config.toml
num_hidden_layers = 10
hidden_size = 256
intermediate_size = 1024
attn_scale = 0.125
bias = "none"
init_std_qkv = 0.0312
init_std_o = 0.007
lr_mult_o = 1.42
max_grad_norm = 2.0
train_tokens = 137600000
dataset = "wikipedia_en"
MLP neurons of a small language model. Each row is named by its layer, matrix (up: input weights) and neuron, and shows model dimensions 16-79. Each number is 200 + 20 x the weight over its row's rms, rounded and kept within 0 to 999.
After each neuron's rows, "fires in" lists the words (lower case) most often at its 100 highest values on Wikipedia text that the model never trained on.

L3.up480,193,198,224,210,197,173,191,242,199,195,202,185,162,210,186,199,200,172,194,213,200,223,164,205,199,172,204,185,206,204,242,216,219,225,189,210,220,240,215,181,165,234,201,189,249,182,189,222,182,202,205,187,193,198,198,214,193,171,209,169,211,211,179,212
fires in: "2", "22", "28", "26", "27", "2r"

L3.up718,260,202,200,181,185,231,190,215,163,208,188,194,194,176,193,175,248,202,219,191,208,209,227,202,205,176,223,191,256,233,172,227,260,181,223,186,243,190,228,226,191,194,214,219,215,199,214,225,210,189,206,199,183,208,179,228,191,171,199,195,208,204,189,215
fires in: "at", "player", "and", "against", "career"

L5.up415,212,197,170,196,172,226,226,193,215,184,213,262,221,197,209,195,219,181,212,184,191,196,216,226,177,212,202,197,208,211,199,203,233,182,183,188,225,227,183,231,191,240,196,219,178,200,200,193,190,195,210,223,193,223,188,179,225,200,198,195,219,231,183,199
fires in: "a", "former", "its", "microbiologist", "another"

L3.up491,222,188,206,189,206,166,240,235,204,201,198,182,184,150,192,251,228,194,170,183,213,173,204,231,212,209,197,208,194,209,205,193,178,172,197,217,192,175,224,181,207,180,193,206,190,200,211,198,205,192,224,205,191,196,203,182,193,234,180,207,199,241,187,200
fires in: "not", "also", "first", "cast"

L3.up215,184,205,212,206,235,227,182,225,176,199,201,207,204,202,170,201,224,215,186,216,202,167,193,213,179,202,183,193,195,224,251,227,196,215,213,195,176,225,193,234,242,206,165,221,216,192,209,206,209,210,194,221,199,176,218,174,220,232,202,202,243,187,234,206
fires in: "this", "university", "national", "united", "music"

L3.up761,203,220,179,238,255,213,197,238,217,203,205,176,205,196,171,210,226,184,152,194,214,213,226,187,194,228,210,214,157,211,208,219,205,206,188,250,170,207,209,217,193,186,185,215,181,229,180,179,186,186,211,234,225,188,208,205,224,212,147,213,172,190,182,228
fires in: "also", "not", "been", "including", "first", "include"

L6.up549,188,179,204,219,222,162,220,205,199,210,207,218,230,165,190,197,201,190,196,193,223,245,197,181,159,206,151,198,168,196,211,197,196,200,191,202,202,192,229,221,210,182,188,229,206,220,205,238,216,191,200,227,214,226,204,177,209,210,218,193,208,187,203,202
fires in: "have", "these", "who", "only", "and", "that"

L3.up285,208,186,182,168,244,256,165,187,188,202,174,217,225,180,206,205,226,218,211,196,228,210,200,192,206,234,191,175,205,223,213,184,193,180,190,193,212,205,203,205,216,210,210,211,224,231,198,195,216,206,202,205,207,216,197,194,185,185,174,188,196,176,222,178
fires in: "of", "and", "he"

L5.up439,228,212,213,227,179,222,214,219,186,212,189,189,190,210,209,186,186,203,178,200,202,232,232,209,191,165,168,228,230,202,187,235,196,203,202,210,172,181,183,202,148,194,174,203,209,216,221,217,189,187,180,211,191,212,198,179,200,213,195,197,207,199,167,190
fires in: "at"

L3.up728,214,181,207,215,186,213,198,224,220,185,197,187,240,212,189,205,181,261,178,222,192,246,182,208,225,236,222,215,205,200,213,196,214,216,227,194,166,202,209,213,176,197,209,212,242,236,218,220,189,191,181,170,186,231,184,234,223,205,232,216,183,179,184,229
fires in: "of", "also", "game"